From a checkpoint of a small transformer trained on Wikipedia.
Size: 12 layers, width 1024, 16 heads of 64 (2 for keys and values), MLP 4096 ReLU, vocabulary 16384, 148M parameters.
MLP neurons of a small language model. Each row is named by its layer, matrix (down: output weights) and neuron, and shows model dimensions 240-303. Each number is 200 + 20 x the weight over its row's rms, rounded and kept within 0 to 999.
A block is one neuron, or neurons of one layer that tend to fire together. After each block is what it responds to, as a language model described it from the Wikipedia text at the highest values.

L4.down262,185,171,232,201,229,210,221,191,186,205,212,207,222,230,201,209,209,210,176,201,203,172,211,178,198,218,203,224,204,196,191,206,218,235,214,173,178,194,205,187,205,180,197,225,184,196,186,186,196,237,171,167,232,222,201,222,195,213,205,183,213,226,152,197
L4.down263,164,202,177,191,182,207,211,221,181,182,214,165,193,167,216,147,205,208,168,198,212,198,183,218,230,249,201,178,171,174,226,221,193,203,195,233,204,190,194,208,169,166,214,171,180,179,162,208,193,233,210,208,186,200,220,194,204,206,198,242,219,211,217,166
L4.down581,219,223,203,185,204,225,193,217,195,200,202,180,213,220,192,202,202,189,238,183,186,189,196,178,167,165,212,198,201,196,213,178,207,217,169,199,155,205,224,205,174,166,234,197,182,207,230,215,217,211,194,152,206,221,178,219,182,219,215,194,197,200,180,182
L4.down894,234,191,206,186,202,217,202,184,176,203,200,233,184,214,222,192,193,208,173,194,209,209,214,156,194,213,211,192,225,228,221,221,188,185,241,161,203,174,182,188,190,207,209,184,195,214,193,189,243,210,183,169,244,177,198,226,189,183,236,198,211,217,148,196
L4.down1225,202,176,202,151,217,201,188,196,209,206,203,212,237,190,196,208,171,185,172,185,225,196,194,171,187,195,230,177,209,182,184,193,180,192,220,196,179,207,177,179,190,202,185,176,164,191,196,179,210,246,211,187,176,271,211,187,187,244,211,180,242,179,163,201
L4.down1273,189,174,211,173,211,221,193,193,213,227,185,202,158,199,209,208,188,226,206,213,175,197,200,173,186,174,262,210,192,205,188,207,210,172,209,182,169,200,199,189,183,218,180,219,196,207,167,160,170,195,209,241,193,224,196,234,194,210,211,211,251,193,171,207
L4.down2892,176,216,203,210,219,173,203,181,221,202,203,217,218,189,222,186,182,207,199,157,212,177,171,223,181,201,211,223,215,203,200,196,183,191,215,229,228,183,188,215,192,184,213,198,193,210,223,191,199,203,184,218,202,180,204,205,219,217,248,205,205,199,220,225
L4.down3626,212,193,244,212,221,165,210,208,227,193,183,192,209,180,217,194,256,197,201,202,196,184,136,203,157,192,190,200,206,176,233,163,230,172,215,197,196,192,223,183,211,220,193,232,218,233,202,197,183,221,216,212,214,205,237,188,207,213,199,203,209,184,223,218
Description: The word right after conjunctions like as, when, while, strongest on "of" in dated "As of 2024", also "as opposed", "when it".

L4.down137,186,202,206,162,228,207,201,193,189,188,197,232,200,194,168,178,181,194,190,197,197,185,183,185,227,196,205,186,169,198,214,206,182,220,194,203,215,213,242,232,189,183,183,227,194,195,215,241,184,174,184,199,199,217,164,194,170,179,220,190,215,196,174,208
L4.down383,171,216,200,205,203,210,210,237,196,182,197,221,197,183,228,180,223,232,203,207,205,185,216,219,204,207,219,205,196,179,209,222,202,170,210,195,194,220,204,174,187,194,216,180,180,199,198,230,178,220,200,230,212,182,170,189,170,206,243,203,201,169,165,154
L4.down567,190,202,197,246,185,203,206,221,184,202,184,175,181,185,193,201,211,192,202,172,191,214,196,199,207,224,166,181,224,222,210,230,198,175,216,183,200,219,219,178,204,188,216,189,201,177,214,145,194,196,161,226,166,201,184,204,180,212,219,207,210,218,174,222
L4.down1499,210,211,163,193,238,183,254,237,203,188,210,198,172,210,172,189,187,222,221,195,246,181,166,203,208,174,184,212,172,147,216,216,167,202,169,196,208,190,210,198,165,220,196,194,199,202,207,196,194,177,191,197,207,242,144,223,223,173,206,218,167,213,229,242
L4.down1989,220,215,182,237,218,189,193,206,173,196,265,192,200,207,214,220,239,205,185,193,213,149,202,227,210,190,182,194,222,228,186,174,206,212,198,230,193,214,188,202,193,162,189,191,249,204,206,207,203,172,199,218,195,236,192,205,200,172,213,210,207,196,187,178
L4.down2751,167,193,177,212,173,168,167,186,200,213,166,164,184,215,202,208,201,238,172,203,213,181,194,172,205,168,205,207,228,146,197,207,199,148,206,198,215,181,224,193,211,215,204,223,218,232,210,187,187,207,186,203,223,203,189,169,214,200,211,227,206,224,186,201
L4.down2830,151,202,211,218,237,194,162,213,189,176,227,196,192,200,217,190,217,179,217,165,192,211,160,198,198,155,177,227,214,201,197,202,173,181,233,168,223,175,202,185,180,198,213,230,218,214,195,183,194,232,183,231,165,192,174,240,183,230,228,191,188,191,216,224
L4.down3413,172,203,160,219,167,188,198,207,194,172,196,210,210,195,229,214,221,181,214,200,213,192,206,190,191,197,200,186,222,190,218,189,184,214,206,192,180,241,192,185,186,217,191,198,229,209,206,217,169,179,209,179,206,197,216,212,225,182,184,198,215,206,198,201
Description: Middle or final pieces of long numbers, codes and Latin or foreign names in infoboxes and tables, such as 118'55'36, R. chromodont'us', #850011'65'.

L6.down943,220,205,201,173,203,204,186,213,241,219,155,205,198,239,208,202,197,189,206,194,214,211,235,239,191,198,219,207,200,205,183,210,225,192,200,197,165,224,193,188,178,210,178,184,234,220,231,193,209,211,200,181,208,231,224,200,214,207,231,211,168,174,182,162
L6.down3720,189,208,183,196,193,205,193,171,203,186,173,221,182,194,197,190,193,213,242,181,174,168,209,162,186,184,197,190,156,225,184,170,193,205,211,213,189,222,184,162,188,225,172,218,211,225,224,188,198,205,228,223,219,233,218,203,207,175,220,185,198,183,187,184
Description: Subordinating conjunctions and relative words that open a new clause, often after a comma or sentence start, such as when, as, until, which.

L2.down2314,196,199,188,196,234,172,165,205,193,188,172,216,216,189,205,201,201,207,197,189,207,200,205,210,200,176,222,221,220,208,195,211,175,200,236,231,225,224,210,222,226,215,180,196,181,188,214,177,204,223,216,169,236,167,223,186,181,168,190,177,211,211,223,224
L2.down2381,204,174,200,155,214,186,211,191,205,183,168,226,203,213,185,203,216,204,197,215,215,178,182,241,189,190,196,208,226,209,190,188,233,195,215,220,193,223,199,201,169,190,245,192,188,215,204,150,219,173,205,227,215,185,183,226,189,183,195,213,186,171,208,189
L2.down3649,193,203,240,174,226,199,196,212,221,185,178,205,189,198,192,178,188,194,200,184,232,220,211,224,217,173,214,216,198,240,210,211,190,203,203,227,186,178,179,187,193,187,237,230,173,191,182,208,178,209,186,212,196,184,189,201,211,222,226,197,207,199,232,198
L2.down3906,225,198,204,185,229,203,184,170,160,199,167,209,139,177,202,204,183,212,212,219,200,205,217,218,192,181,208,202,216,181,181,223,184,206,180,157,189,218,227,215,187,197,173,166,188,210,192,240,183,260,217,186,208,188,232,176,216,212,219,212,203,195,200,206
Description: Opening pipe of a wiki table's header row after a heading or caption, before column names such as Date, Party, Year, Source.

L2.down1229,179,192,152,217,208,177,172,190,219,218,218,184,207,190,172,184,222,164,220,190,208,185,210,177,193,206,203,212,209,184,173,201,189,180,181,193,167,167,187,226,198,161,199,218,200,178,207,204,192,174,194,189,171,167,206,213,209,205,215,200,193,200,202,226
L2.down2289,163,164,232,232,217,194,204,212,203,176,188,219,197,176,225,197,225,189,217,207,205,201,208,183,175,228,217,206,183,205,170,240,163,179,178,208,204,199,220,215,191,191,173,222,193,197,209,210,221,149,199,207,188,189,147,186,194,223,196,197,214,207,149,204
L2.down3076,219,222,184,205,201,214,163,213,221,188,202,228,217,195,231,190,184,214,208,188,187,217,166,182,171,206,179,240,185,247,212,212,204,188,198,224,178,198,193,195,206,199,253,220,214,215,172,223,217,191,217,202,127,183,168,179,195,230,216,212,169,209,178,211
L2.down3316,212,214,184,185,262,214,239,209,183,246,228,215,198,184,199,203,206,202,177,195,194,185,194,179,192,210,191,195,176,188,189,217,178,184,184,181,190,183,219,227,168,166,200,186,217,181,175,221,178,192,197,207,196,194,208,183,202,194,192,187,184,232,217,205
Description: Last letter or letters of all-caps acronyms, identifiers and codes, often just before a closing parenthesis or punctuation, e.g. PROGRESS, ARC, NIDRR, ENSMUSG.

L4.down478,185,198,193,218,218,204,199,202,218,199,218,203,154,155,232,219,258,203,185,216,206,206,219,197,195,219,185,226,190,178,195,244,206,244,187,177,168,198,193,238,203,217,188,212,200,198,207,227,183,193,268,184,243,205,206,184,205,145,228,228,213,215,175,167
L4.down619,207,221,165,225,210,192,197,187,186,188,185,200,206,210,172,181,198,219,177,238,180,257,191,206,209,213,185,190,205,173,195,221,194,212,199,190,192,190,204,207,216,188,213,202,207,229,197,189,174,192,221,217,207,171,179,206,199,198,201,223,174,224,193,148
L4.down879,174,205,211,206,192,229,203,226,211,199,189,193,164,173,189,221,231,202,184,209,231,218,232,208,177,218,180,225,225,205,189,188,181,212,205,186,194,210,208,200,209,204,223,183,233,219,159,228,201,200,212,207,205,172,205,181,225,180,184,194,190,162,224,195
L4.down2370,160,213,224,206,208,177,233,173,222,180,207,236,194,186,209,190,180,186,271,209,209,196,197,196,174,201,212,203,214,171,194,167,208,179,215,238,195,221,216,163,214,196,185,200,209,199,214,203,205,199,192,218,182,207,204,216,213,205,206,208,204,210,188,204
L4.down2371,225,261,236,199,208,227,242,208,194,161,206,191,170,193,226,200,185,187,193,190,207,217,186,222,230,203,200,167,205,221,210,215,208,183,218,191,188,206,176,200,178,233,206,218,186,207,183,229,201,221,199,217,192,168,210,157,215,192,195,190,204,196,189,196
L4.down3497,190,236,219,187,202,204,197,228,202,195,165,193,201,186,176,191,179,216,236,200,189,164,180,219,175,162,206,199,202,221,210,188,209,207,190,177,176,172,194,167,233,208,222,172,186,212,216,157,226,200,182,204,205,187,203,205,151,239,209,221,178,198,227,190
L4.down3813,235,226,217,187,195,229,152,226,207,209,207,199,218,195,168,194,205,193,229,192,175,187,219,219,219,231,211,215,202,217,219,204,205,188,182,203,159,243,197,211,225,224,192,169,195,222,203,227,213,159,220,187,205,195,200,191,212,189,185,198,193,171,197,202
L4.down4052,201,208,195,222,230,178,192,192,205,183,230,186,190,178,206,241,229,179,208,230,178,189,204,236,155,210,192,194,218,164,211,196,227,200,223,180,191,225,191,181,178,220,155,174,215,214,192,195,196,223,159,218,191,177,177,210,202,194,205,199,192,193,200,221
Description: Delimiters in Wikipedia tables and infobox lists, such as column pipes, slashes and colon breaks, often right after an empty cell or a value.

L6.down308,191,205,226,199,188,196,195,170,174,223,219,189,175,196,224,181,189,194,221,208,170,182,213,213,205,191,179,229,179,207,224,215,167,221,211,190,213,164,209,213,199,174,186,201,222,177,158,228,170,234,176,163,198,233,208,236,225,188,219,203,226,222,200,197
L6.down3888,186,194,207,188,205,213,198,197,209,183,187,224,186,200,217,204,228,204,196,207,195,209,213,213,189,191,231,201,195,197,213,202,219,195,205,184,186,200,172,192,206,202,209,161,190,184,176,167,189,197,218,227,194,213,194,208,208,232,201,187,205,211,217,222
Description: Pipes, digits, and code pieces inside Wikipedia tables and infobox values, e.g. ID codes, dates, units, ratings; occasionally prose "and".

L2.down660,211,179,194,230,169,189,179,223,205,188,208,199,205,234,209,190,191,212,183,208,193,213,192,222,189,236,210,221,162,246,222,192,192,227,174,186,200,203,236,216,185,221,176,192,236,198,183,226,209,213,200,199,196,185,188,192,221,181,217,216,221,212,201,197
L2.down1007,177,193,167,225,217,146,210,196,196,216,197,197,207,212,184,201,182,199,206,229,179,197,183,205,200,227,187,212,200,195,186,217,221,187,170,223,227,244,211,168,240,173,205,188,202,177,200,224,229,234,210,201,205,175,177,223,207,162,196,187,195,197,210,184
L2.down2388,205,231,221,213,194,223,198,182,230,245,214,192,177,190,220,161,167,197,182,220,189,176,223,247,218,198,224,201,180,191,185,201,213,174,202,181,183,218,222,191,202,188,201,200,212,222,204,205,220,171,180,199,226,199,192,170,199,221,196,190,207,219,186,185
L2.down3570,215,183,179,211,228,159,198,209,231,230,244,231,203,212,198,241,177,201,208,217,190,224,195,198,199,212,187,230,236,207,148,187,224,211,209,187,234,185,207,224,205,194,205,215,210,220,179,214,215,178,234,222,220,229,209,175,213,204,166,188,204,211,222,194
Description: Mostly "well" in the connective "as well as"; weakly, inner words of set phrases such as "as per" and "as one of", and mid-word pieces like -ast-.